python train.py --n_head=12 --init_std_qkv=0.0306 --doc_mask=true --dataset="wikipedia_en"
MLP neurons of a small language model. Each row is named by its layer, matrix (down: output weights) and neuron, and shows model dimensions 128-255. Each number is 500 + 50 x the weight over its row's rms, rounded and kept within 0 to 999. Numbers have three digits each.
A block is one neuron, or neurons of one layer that tend to fire together. Before each block is what it responds to, as a language model described it from the Wikipedia text at the highest values.

Responds to: Word-completing pieces. Final pieces that finish a multi-token word or a noun phrase's head in expository prose, e.g. hyp-ot-hesis, determ-ine, ref-use, or release after "only studio".
L8.down178:551572443464476470498554576462554518473406555502500519393427435489524472428521547417553527474467535579504479497496497528431539535506503520489567501521504478482486465463573456622483463538514502532498522476530504514451601430543544522378549523493496512545634501437451459486476571564466513458525500511445475475571419494534468492544522569512445567537567414431489507413502461444458544505462
L8.down225:477488448399472546440497513392538435520555491536518474542558439510524511506510454538495412500421491472503464502490464407481494490422580577528462431515477517513426539526501453491547520530470540481595474523494430575503500555541532533432526481436521598522509486527369525517589585549501469509483364502544526554510508570423461449480541518423459567445459464536462544512450475434587510484612
L8.down448:593478383342482512475450530478520485444485498486540439545529410548500494581481453453484500621577440426446500509506436469572484521524573537519582524540440577468448489411589541495540548449346451400525495460533562455496537430471489494526478481481535495539431518393588505487551486450518481495480483507544520474494487572512396474498366526500563528499541411512540492553512452455501483577442
L8.down671:350517488515556592501479537594500462553552483471477461443465476435490543563503434507533452590545472528464498530453608528493459488517448518606494463467503530499468486517450557435503603509480600545486491530496372498458501419388464584596498468486491460557486440469613529526414474567476573615458508442522573507495520515428533569437409549476511509568508462401502547495517410508447438505617

Responds to: Short common-word pieces. Short English word pieces such as Old, new, Fred, red, up, down and -ed, often starting proper names (Oldenburg, Fredrikstad, Oldham) or inside words (golden).
L2.down606:414465476503408552469543508541522438473558592434471481601538495490448473554513440428472533559583490520410530557446475553528554486501529575506408509513432483547437475500533440516516528492466504568505487456431505523517555534570491489503482492573517489556571538487499545472453507504451446483468587494476447487528542474500596422591494479586487518521561406531509442475556405496488469551518

Responds to: Sports "of" connector. The word "of" joining a noun to its group, strongest for sports leagues and seasons ("division of", "Bucks of the"); also dashes in win–loss records.
L2.down1155:536385474554480526533517417467477456448518465454494499485459522495533459535520540489508503490431505460571505574435446477436417502466564549487564507588558623508510490534417503557493508574433516536511441481583392507532471557566456413557618511472573509557461499540369513486495595565473408530456449606485389497419478519524460464479455503483415512535482481455443535493421432522512502463495

Responds to: Com and word-start fragments. The piece com in web domains and words (NBA.com, sitcom, telecoms, communist), plus word-opening fragments like re, post, tem, and TV/television.
L2.down909:576520525527444513552530474436548477424500458473517470536465487486459454498579471486517501510499550412480414502520395445437581500515470499526506603478567594489478505335483494546542543525481433560563449472396505559452471500477479524485455541426478448496483556505516429484441483502447482486510538547459485554362527521511466427574510417547487454551514556513481488559461530530446468530456

Responds to: Partitive "of" after quantifiers. Mostly "of" right after one, most, all, two, group or number, as in "one of the most", "two of them"; also selection words like the only, the following, the most.
L7.down170:510548443488408600443462510543520500469545480542525504467533484585409531461441497495521563476538467549461500564506491607436418484472466511520508536488513456378566533495422558450474539597591459504449539585485425584524484561436536510465404498493510436501420513489464593414442522568441572490500415508435448494483502494460637513481518473425526529472523487443460593485413489563500463468529
L7.down260:540508435545479602471588511479492509487441449415521600535528447503485531466408472454453491581496522533429460530459534565529467502582495515537470488468490451503464504516488522412500444509412457517477506522502515460476458512443541481460433497525511510505551551520529466536515398481537572559475462528432546461470444503525434533458575441595499434458409480534475526542449511484463515513532
L7.down556:416430435619511532425593462495555525584451478490525408552471485585570509404427548563487570534454479560506489465445567617508504424460526520525554500508507389475471584520506577551519411524583474442534505441468580542450598517506533551510484501545554502474513467541524471551469438500466493507405585512473545420583515564562473466480410509474543448522547473445456435565531534475498495509495
L7.down681:397533448575378580497499497360451499472479467534417535468473548486511515440437536477503567515512500413580446455603499554497573495491472615537546567550591481480562571500466522531430444487403543432529520482524535530551403573449495531534516492523478479556485451526436508503488466475441574545537615514503470496553524570438486495454560586484573542520512436479480459463501571540530489519455
L7.down725:532503525528408577577476391473562549520504579475424487585574548523552474435524504518593499499440460577536596450474455433473480503507497473531530387466468513558603492523469500487545508454521457472495514493541430538438500533595497518449533468492462485413545558543453516420482514521549551488502534545506515509535433474545531552506482497425494394512550544493439426481492521515451511581456
L7.down846:550522532573518512518519527554541530503525561448557428498542499487580532440438458611433565520490660493418522480435520467524414502442496487622584457557458387513429470497502456505404517510578464389435541507426506488530509421535520533357411557446537518525452545576524567489524516522477481442493534515494565527411578520484515483471480566433522552419514487504446462573615506468443512510554
L7.down868:528400528480522489469531457513492464519484566438696571470472428479542489507430404531502607533524566442561439467489461458450398463548487509511496416553461454471464533467468506511430473558502507470514456400501420517492492563500463500523454541407505527527474527540456477436414521472422576546446491455502516487400469534594509482536589572513505579550510470570494495544417552511404477592544
L7.down1005:513499530540474598420410439434507441537477492517487603584596513515478534460535565587581474501429485405451596430481406455534485470494516514606478448525521469536551469521392405486455494531450516497531512526505430455483517510530514423530531472598439556527475535509465497561562454488566458501575531466503592526475495480370496470520409554566481506519454555538465497478499507473611475512469
L7.down1107:505392457508508450416544523410537478593521500433437404583495481508563494546553514517501577526474527519523492430456522531556506511498479566517544505469486563586525462487516552413625477436583519497488449440443533526485607432595556525505475496538558515607487478518520494516562514576492528460556487467430570575448474489434551545524464589542518484571559566565402464551607581475478525531524
L7.down1140:532539506491506424512520537567479517473571424519576487444533478516415557475484396518466516518439513609568538554498497545498490526465564514451493456513624461402490553534463458417466515498473447538452528613460492517478495526431496477422538497580520480579444478454486563444465524536476548532484481583388469532465526537530499576504563463454620502404492514483517530498461458485457507508534
L7.down1222:501481502484483540516493546506486598466432605512455457514529464499489536479454483593519567511494531433473488500418564428559529480491510520579604447484467489474435542535454531512407553453509449499453495412519472456506503454545455484474447528493484416474365508507488545441564498573498531526515551452487562566335557536485625459532516409459530507511488456544458497517535484473529481581481
L7.down1269:485579528540528505532531515511525478430542610533483456424433453545460511471572591529501414487486523519540456556432468543551503470441529572509437391479541586520478613468554540487478587466493498528431523543532395547448478545374563532629428526497538505499481518496497466526510465568489535485539548550397516547435578422523510457526571473505605498548547447557521563524497460443473526517531
L7.down1328:553540580510519509491459463345467533519604554596459540554521559471494490511654541545543488399463455557535572444538497447541438496535568437503415509541342475522467497485466542423535527440459561445488506537473557557470460488547480470524496486498413535453510478434479534490438525477580481497470500539517524500538439557470527473473489478467500597517565532538478486488448491522488466500355
L7.down1458:421476519548502601538497456507478456589512516491388498542497539429523503481451495472555522513480519477506505501509479501485465545511592501485485570380469497575585590511470517512486537474394598445461530553464442551527473519562512483486448539462443479552428483562471546496532495527553533497537497545530429459477462512502443495480570533543569473525384514512520506436535565493453510539441
L7.down1502:469471499395482446493538537569508562415439470471470579414577463559375543499551512481506468460505440506443469541479507527414509457434438548429561498462530459444533514576629560499468498524490550523494506557516564459485582550545506433452485583492511521585479519421478478550502484518464489459435517530415440538448533499563506443582489448481556432546519385532511507510430513568465507546549
L7.down1517:584417525542520529490487462466455523521536462450496470577475529502434446617526537499476498507489568511444535437569438410574542568504579469548561501486403515455446606420525446441466409524531482338568522467457522599524447428483529519471440520432456531534484515482472422487420508547542493475565489530546505497533523486503526539421454480441597518421514472458469581517522519468507511508473

Responds to: Partitive "of". Partitive "of" after quantity or position words picking out a subset or part, as in one of, most of, first of, part of.
L8.down134:546523484452506452463397474586457427602457473557519498545504599450439511526511512511455550508441452419563428515529538473475455488453549628442534499517512519532495559510577467471507485523477564538532550512528583416468414601493438521515457542546508541463460484518580572516438421505532415537499522469495376431481522541388522519575464427508464540513454510516522518532490507520516468408504
L8.down940:487483451551469507571496532581546536518518463432448464577419501465495453564521508482491530603503393608560409523559504560470410544473472508468520443482466559476492558430511517466562410516501487537416570559500429509498467509452515617477482508577493564552551461499550534480555495511398532472552457486453521509506477411559464512528490518448652448470481544536523504528444547485543550498449
L8.down1181:468528405519550518588549477482480529448477577552592566493461504580481507502493452644566591514499562595584433526496401474467502508504473472467454462524511515493504506553461535444369550430536491479521467467560569467451551487481471538442543515512559494468576491390497522447513502575458493500459395504387542476463481429502489545410524475481586508555442480551481514491487502559471525459540
L8.down1345:494515519504545519533571471476430490451484485493471500403509483474552421523551474449425432481563510514506506493488473569534375509526427499486606469517583471524428513460549585553537514458452425458506605510427575477514497507448476517407543500545540507514559571498490485466452425529476576479462544373494477557519431406421426510512507580581492480431486378479568539550426512506483580433557

Responds to: Word-initial Latin prefixes. Prefix pieces at the start of a word, mostly pre (prevalent, pretext, previously), plus sub, under, re and trans, which the model completes from the next piece.
L7.down35:525476613541444489539430480528549434542593531485536373564568495512524536395527490505525531477496461563447428496529545459465412524442462595571404538514505546474583535546453532501548437426480506482484477562502422399566563524580488454511467441436492486501557484524485498491632543505616386489439484600424487497462499535503497534462473498439518554462499546337456579494474417501498500505539
L7.down78:481521508494455466536540469522532531486471473521500478511498455586562505433474491628512631396524523436520549474478564487371509349460487556542539474529517480483494458493529513493479552456557498482500642467517489498481575435603492432455554475433513469509481564462503478587408554482479490473503396512570498525478488547579484496490523427545455492555494524453406521453507422448480534519482
L7.down306:478468479527529555540474466535492521504492519532452439542496520527455422526525522492509445513445519496427454464510533496503498465421465560528481485461560466427504580433512614486574556458576519550473548489504533509457532465515466411591561463549466361465554490539459507523443427491437478429530418502523520578486557562491469533445462459467463498491558542507498506521453404523524484446583
L7.down369:500487458549567542525501451513453535548548463451511354536553502548534369576457580485497592567457402587507509480511451466526572529420463479448498488480559588525490429547558504501545470405443457489552554628461442496483587519582537476517473457545439548462520467500495427522494522494528352475541496449550469458447453460415437565451550498582379507455569405435498547546441543510482485498555
L7.down608:503510492561489435505481444444516516505514513546470434483507502514332486502447480535546459549544479468501583556485480479495593457497539491555459504538592547445491546446444477543478433522488495591410464432423461515492512515475476561477451508461454447442557558495484460592449539483443518481448524445539473540437456453504400535478518542453421585547562385582686487451508438482532531522405
L7.down609:396595535455575438527451477523515472529562520548412644535525447499509484496547497448481548469504419517409460477546582552490521588475433486486543449550510554549524487436558543476461523405522472520455534569537412503426580527407502523582623481528515492481481479450545460483490433551458471563511455475491413495585476605527469509419557438528488518548563467478450542487528467526456465573598
L7.down676:407500556441596482594525478483451518439600360511543433476534396546479553540529489465441518439503484567534541476520549471490476398459489524432430415508555530504486567482542471448531529405559476500534457515457519567590467486513460474521573520434595566543433421532461470450470452482496511499399464540534422471480494560504479487463563556559571498473440562500510513475476478541559484459599
L7.down726:597451450484598492587519522540453520487505481466462388524519502530515501470635460479431498545573418536416549483498498439447561500414482485558536479479547508477523491516544430532599522506541537464594521468446515577539478496451553488571482454442540511520609584431432450521493539519449446509566422482427490495489524552451498572446414516513499481481466453377579515466519445492464476518476
L7.down789:523505501555469440449521516549474503490453492453539502546570515502493454490538429425499420603392438522478429607423447521536540558505575501518565531536467530589421419506424503460348521616518579457529422491549466421561547408437514503529544473478520497469438466422455456390465513573472453486593401554482476500477524544520426493431515509550596524586528539488486518508472412557530437573436
L7.down838:502537550494568468462393501490461543544544497467433505476487511512465504553583572510469516542495471548537475466510492498529531386549501486458470518449503499527518476491479477594602501510497457533484495448516499522420479494509431495501583592476504499448490398438475489523458462587444571503591519521547567484599500512492486486571464578513442530498524464509516554547484564402499510526556
L7.down1086:478539424451562510457473411457491482527555508550525470543474507537556395432533524491519490514518398578569492580486548528546459451456495428496440503522525528534545519515430485542485397439443488396481623478473533529556544418400551528451470517625538432473565543421513530482415558480436519541511578507416463541514553459473525536437603553449478468557399473590498470506552494424553558495473
L7.down1131:556534481476523492495431520513440494565608630549530482493537526470509511515479543487507473544480468581533501453531491568488619480567502601556447435510478641521518457489490415520526431403470525527532557568560498522568416540482417462529478485501575504502487548497445463459489545537490528472404532531547568528449507507552406501474428620468447447446519538477453474516474534473498446508483
L7.down1191:491408539492481448503530516492577517496449561467523483503578535554456476525528499534373553477479547448428502477474493458480508526464426460469516561448553441617545502497473503404509515486569515431488556525499490510503492584570532452478523551484522388551495536537463576519466592497432437518377481418505456489498427444485421537464564419524375502511550513549508452428603463588537479457469
L7.down1353:543479490562420524560462548527629493587510547500529461559488548468508472525529540526598536606522439494467486494485430460467467472478489439485485533440442537458504484584424507458491472617514373508474486584474497553446545559530533517506467586448484542471438518502474546478499562533523506478519498423504496535539518484549462608410449485523442579436489403526469483422533549436440512524481
L7.down1418:459437455523459444561517443377498474458495511473535531470506515571488451409452510552468473502531524485558559583522520484512501367554527510417465483512415548490434535520487469569536531474583558509500474520484508538510590467518539453452544460521474496562504488436366541529437432518417606496441490511483518499487534496505472519459561529505323537506462493479614529461406476542583458531508
L7.down1420:477541556483558469489496480445446467412492403421379464480499432684559543475469601563472533452436503534468497466523554438442476453433541448515457460431526478592497496518444449502516458542477437488509548474496526496538444459583418404425467466455523581528485535543477547408563393565529480555526491510547521544449455567573458483606559554549398541464457507613412471440478494565474481486562

Responds to: Noun-linking "of" and accents. Mostly "of" joining a noun to its complement (the chief of, part of, creation of), plus French "de", "at", and accented letters inside foreign names (Niccolò, Benoît).
L2.down557:480515460491482551527603520551482461385527613550405525451524511390540551473516575547440542475551553503552465474539544485467508517528575458375510493481540500517561470535540560558564517461485566535451547456579469545473547438521484451582520539529591465473512489565415510506445401546421447481488479538542509466455490479437484440518536473454386471543462525554442501512457559400559562517495

Responds to: Mid-name word pieces. Second word piece inside a proper name, often Arabic or foreign, such as H-us-sein, Al-Ahli, Al-ast-air and Mal-ays-ia, sometimes inside ordinary words.
L8.down114:489555571547460476594463476477506470536464532604501535564493509563475538484508420471412439509485585529453583386545579574484471452467513455433474506467552477490463532545459499521476407446457490465445446477462563500527543358463540550460484497437583430481552561601496519451561493571442505419472522618507502465493490512561532554512583494422459489487471467524464506532455418517523537494535
L8.down188:517512485513507556485521499487474543496467452497459512484465486484553572490545506462520458555489529607508517549490563468470464534525548478587496470555456536514511431593537554595605481419526558464510455593472426476516452506472560550490494550419492519455537477425478535478520517539546520548499447560527601487515486511424478553555470625493533472524531545515545552423452514439450520512560
L8.down1114:530510440505570565470489473538534523599483541401421453389519502500492513503480471411467443436454527594535494511507497380629585547483494508493454438612448532461468566499551449480438481419540509555507439518491454524438459519524527513535475389520506569503586446488582538471462481469507564477521456527530520532436431501503546529524420575494544482527451502531469436549361451471556449514528
L8.down1418:465512497492505533570421498545410438480552489497378494458459472545513630613489484526449558551541554495552496468479560474420528540534520492457440480523556496423518559485487517497622482431414560474536456467541494474463446513457507459479510538473490584455464448540469532532464520370544453577529405521523568544599504543528520537426442512541496438514612524562500527487486559522436498565485

Responds to: Word piece after prefix. Short word-internal pieces right after a prefix like en-, dis-, ex-, cont-, pre-, as in en|l|isted, dis|qu|ieting, ex|am|ination.
L8.down58:516492490464451401476573549435538449464547561447559464522464483511592520493486465525563512518581596575460562552497566464499532524492469508505419511415543486466534516535483514491522497497496480538519520495547552495477620382493436411488481454443451348507479405490550565485538598548486581480501508535437477544530455568506502459538491606486538600458536437497496468415485549508461410471559
L8.down128:506603509488502502541527456426492538350526493545464470427480540456530518416397550555540506520462520470498537544505597490564514512525489495528454544487415519511517566542514515446519535482550516522459460416495537561443586536556482599526527432545428407460485458563549458422525459482534593446593529546560522460550437442478640522491418475462525465565416544497443507568503554478518541420466
L8.down787:458495517568531409405520508464512518462539535570503507447488465484580453437436477487559542432511564516427479521517494580489521525544550436512541508522470528500469440548560487421518466501546524562548528475581524461452499405587420446476539539495524525515550525575450573470421481446524481539520422466525406524536445585557581561485422502543437494461504554416480557457556526459500426562456
L8.down1373:496460504536566475520592412468547491547438577552568440494560466393490534532510503491455407470488568490456461497475543553451429544585430523573491447512539502517564458505549522549497445519522495506517479554513506478517551519488443535588419562472507459429526458527561438483452496502552503566579558477434475451558534441387519519564445525516531527489516501508410410561404490551433480434471

Responds to: Second piece of split words. Second subword piece of a word split after a short first piece like h, s, H or Hus, e.g. h-ide, s-ued, Hus-se-in, nucle-ar, se-aled.
L7.down61:443466512445426434507479465545551416505454486605478546448469520561438491468426471476512523528516502448527468627562462596468503597510412472545508525479542476566483426555490566525541452535461551534552479463524590555501522483492488532544483529542585533448496548457425499482499524458435458572561465445506614485454552503381505575495540512550457512511501526426547510494586509536512517472548
L7.down67:496499389477503424420536510524471500523468460386440435555407534514501497544553632529590442463573561559514586509461466445519511519619528592578526565508467589486529535441447437579442463452441455484584509495598517525477439488400500505603549539564542487583549564476520451541500494515543525491552456487512451472499457479537516534466410507538544510456560553498483471480505593537506528363514
L7.down96:509500554523476494486478482535533561376594438488459448415517525505521480530499475536451474512514389469416441484501445541496499468347550444477537517482513540525565508520489580442477575468494483515545490536452497541484466509540493567467472509511511495366515427474500527488507478449402495548509522521509526509512440521552486478399504422598548439534578516535406454427544571562461491486485
L7.down146:446509634499560467536542471565518510540493438466512505436513453584434442505482425495469443537396433484504447420492442574563441507501517548512571538565446528486433551544540583558419534475516513430486453509518532469437505512477534486552533402637452444488501524452478371498456469361456503445535517536520515486464470531462518438502488567500487438560471524593543486485443447626530472503561
L7.down213:584605535541470487644520527556484477506546490574558346495457504514383521586482458507550466510514471542540623431465497375427453507550477586414452508514432525572481466652529468472494465478444555526522511623508555495557449471416568443463381474414477488521521456421493497517438506411443532583453400488514493549546519471466469502550401484458517539414437442437491461503463514607544502422464
L7.down230:490508458513550610482499560471552559540468481452468515430442425565461510473532516526453558489540561447515455495482604461480525466519509471449449481481475458422480446549522487462410518419520527561470547478504519511554450568494556521510567438407518517494543503521490491515512476492528460554509535522491480507497436510547469450397565515511474475433508464534470534469583444482478442460513
L7.down290:476502481504492545416539480475515534566486599485496498509540473417566442469495488532527462481600545544521481481441586500531488549472486468427485523530465505461451456489471429521482455415501459455598513475435465458544496491509527456541545403498433449495584468465441566554530511556515458437541462447550451561597510530554412522504447497567501480444559436591494543586486503570621501489402
L7.down346:482485447549389527502538407546516621517539523494537473517534564489396474520503472527514502547442473468471498501533499535514431498497469416510459544571463508517510474578526525545516499467458551593505389535496487508557661483512512523467505528495516448484559412527402585514539578524410516536446365441542565452509445510428503537549523479464497400433508445497534506468385412509601496506437
L7.down435:500547513445485476552424456516431458471529414529496505469487404493459446517492339496502506529490548552585494478509511554404404533485528552494527532488531508400617569473404543552441543420528506521496564490442532471515508402489424508430590522480525501503530449509458435463450493440486387547538589522493418541476443469521589613484563466523574468614545514427494497429481421577513450451474
L7.down562:504572507518505477544407538473591542512480498574455583523529507503434449529431515530574451485567446555492543557512443531433413471514456490480503642484479536462533429376478524472413495541498514576504443502555546523507507431530523550433502543489504489456595509590485530523510479457471496501470514497377496422546473544481481413580552575530541555576433474492561463439483499468548536551497
L7.down719:537478487524556401487466537595533480503628551572430490548461543505461432490564494507515499503425483408520546503582554517460457504470472477543511485498488488496415442669425545501576550474437488422473435530420518504461589576495538440486572475522329416456434504592448454513534541533545493462615508489428454538554527559594488542507475443460529494502478424489459561588565535573505492542508
L7.down749:488455428482493476543437486453550571507476477467514445408549476510474500518536463396533567492469570434561428537520522460473469512514412617504560466476498536525560527459472542645435481507565521542492471533464493494437505615536468506413424576453553559557460511522513427468576482502464539489478551432462405561464464448540461499517462398500489511500481391525547461591548421478368455478491
L7.down822:522537426527431443485478474481584479566488532454432398523490539486467466534512496505536532489547535505429484544439494522527591502502483549510510509448490573517556509422469484429384571531578554449570501465487501420504481414551571531497550513424545500544460493554465529470590325524550388514538474511498584468599581575584461500608551475456479427415466562468470407512490505467534539522433
L7.down881:574536458536466526545483520473602579484429514525399504507516511558552482485447485564532472461580486486508604441552421533517399512605473507477470457513527450589553433487426533461494475498445546476560471569464456554517568485471545580553531447565550466558517463543523459454422458447499571500575456466537529553399422511475487439542516472500460526473391551542482452469508414444565494558508
L7.down1034:548479488492571480562561585486547525478516595460583546438526479489491546520468484530514491532493462571525546551464510485478393521576501459379555444537464416411435558649499551429436439571512475548458373528516509472513561466478478536508435513541504525423500509596489529531476407524489528426452551511509445564503502513464493491550609539444510538577424473494449522572481425459590479416468
L7.down1133:480525488443524489495474593596573486473459409440575446446519384572410560454517388542512474491416573492533480460425448447585515442497480470569523518510491460417421587501421453525491549590554472506497464416493566489563539607525507544528458468455529496493452475450460421528512528539560499497399481563426507448452465438527474505497571494437600459524532493608561585544532542485395490544576

Responds to: Relational "of" after nouns. Mostly the preposition of after a relational or abstract noun that demands a complement, e.g. help of, supervision of, daughter of, part of; occasionally with after tasked or rivalry.
L7.down12:441497607400466460525435525470459468544427592553527542505499402554510485544576487451469524512515484520559485509413517570489531559565472481561518406514508587461445482515520560434472467438431518466521489503458463488546526348557488525525496481497480524494506539468522493434450609437556476507489487499441442486536409508448500353469516504442495538568555526554495445460506449530502456618473
L7.down58:482458412499492482559412519549587474441455480506542448500548427538521466472503489483437538579507515514513518488517540499446492477479428439591483501506517488542514499499472550415543511564516430474502521547456517531567433506564484526459511561505510557504599431514464501388413513539454480512420407501493496444512479529491521501451579476520601490529445377402529577428532488511551507477486
L7.down216:531482472398575533542402486544463424594458432514432574439536534450508488519415418411446461476514452457490517578479539497567461534475451519569492582517569564515502514538467578472549452518546482522480522472540423507523630572548507468468480462467533495544450549485485567447512568495488545523503535425508539539458501558500473500559463545441461550562513475514569495496503492478483497506467
L7.down302:533417478484494477427550535500440553504557503533551456554476555527490498514537422519514402458472605567503498465475522471537428517459566473499489525585438420396439503513510436433553467524587434575514508432444547492571479582431507469443458589489471437572550484515513507428531490438520476453431589436466509430476424433491595498513461446471512531470524570599531522534547467561515520476571
L7.down335:563420497562511514541503562430507551551525494464522477592475480593483475465477501590469521537523419583603497514447493496429498461540532526496490502500410553493485612465590544380477535508502523481613573437429501533508481546393516528475466515511540540402513506580522471478531565473542536514516475479498459448467556545455516435493449456512580470575535451528487510507517489496449546511466
L7.down417:415447588512496490464509531605589567422464408467467572588530571445432489488559525475535525447466492528556529434502557511467569452577489558605513527472453435506488416558519545481542477461444524558529529550513564535417427517467502506481551543484467550462504551468509441553499569533574484506456429506603458389432384606609530562483461560524483503531572509414528523439486542548472495566449
L7.down477:492520544461506396457439557450594550463546476572483536518479481523442544501536451476480571497419492524499422493474527485549552582381443501566565520571523495443448483550514499466525513532493460548450453528506602444601531534533365509402390540499444490366435460499495421510489518533482468538427553347514559454480506525489523562461552498516575517555570503450499510481596513575495497447479
L7.down614:475401523401464510436526480554488566444492401487563496470479369511452427501604453480439490492555465495515459483507546583542495437533521523465606526490458463469462539484508577439487487582529487473554432459505483540514500469555443517569433544564457530514422514446595360547590492458491507483501478506432472562528490468503568496467536477514520510587562427507510484542578517470487478555484
L7.down641:560510426569471502426512536546527546424483446556510482429494423490470488468450504549439490412452531456502530564540449485535492543493554545507580618577553482413477554435554426512385507522549462501505525518495526500546499605586407445469442447462536520471473487517587515494569410483507536455436444391579516564484491408519473540430536453518434496538519479414597491426519458544478473470539
L7.down697:535558579411538504475529512484497602463567519436500490537498595498554523431428481560518510435398603436456550508585423429475512502470536422484563481522445439554587424539531559513526473494453486421512542491480571486502521510589418433551457478489471489501431466532521534398436535431493562502467584474533489502557540534542504519473540561499579463534394501476549519454561433566477483485423
L7.down718:506469542511578454516503535453528418363563500528609507472556452559620522613461514596444502457520519488496504461506548430521449463505518529554537477559458444459471470528461480483469468565505440570456419468503624490525591495427504534411474541526501485478526357465475622484517528515509502537504504463482566536437543480594496503444470476423553494465538457477466521452509498512502476513608
L7.down738:506472455490539430491560538526505511480554489496455508524453562586434490449446464547514510466396494478503563559512525461606422417489438499500549532441510480477470593406533515481417485483586572477518504436482527579505441571473478492446446523431500367619540454554485480508569614562414532489569460436441474487544568483516505601478397441515508539574623498488562485483517527460460522566501
L7.down933:556431597411492476520559423564491475649492512517566510527545489473499474467528384488492570591517473542481474486441499547506504551586436496489538494473506411477414491496481516408461514455514451536491408474543531608489474523499561500488442464493603521421449473524482462490556506531419424454536397539461592434551540452556535549419501451549452369501447550498478481545521495541428498483548
L7.down966:566459553413521457573450466503520507496455435529492465464536513520485463526630417476506519533493501548450592551498520594522482560464430477573566564505529532523552466438396577522469480524509485401527506449512515527573537492538467559478450540455549573509522506455564434511469488563492494493486484488536464524482498586464542531442523497450503451502450501438457494507585567521518443581428
L7.down1000:509503566488596495485498519526473499528526570387518417572521455468532444464484509542442550513387515563484511451462451502466431449607437526436461466444435624446513506465444579452504543513547494462515493504568410465401482569542513530483437461545397514562543536492496517478540469409530586542468468435523543489468507436564491468568452402585431444498484514481471485442546466512559478474418
L7.down1485:518503502445531428583518487532489562502453407455468484432446501487476431454509578560493559452538503460447486535482533461479571469436568528529540561418495538459459561505551551556503441527496495521532464387479474548464511454512524490497559528567497437532547522522507516567528564498492581500445490572533486500550508477510466442565450472539437394571534520440463537534566504443406592523451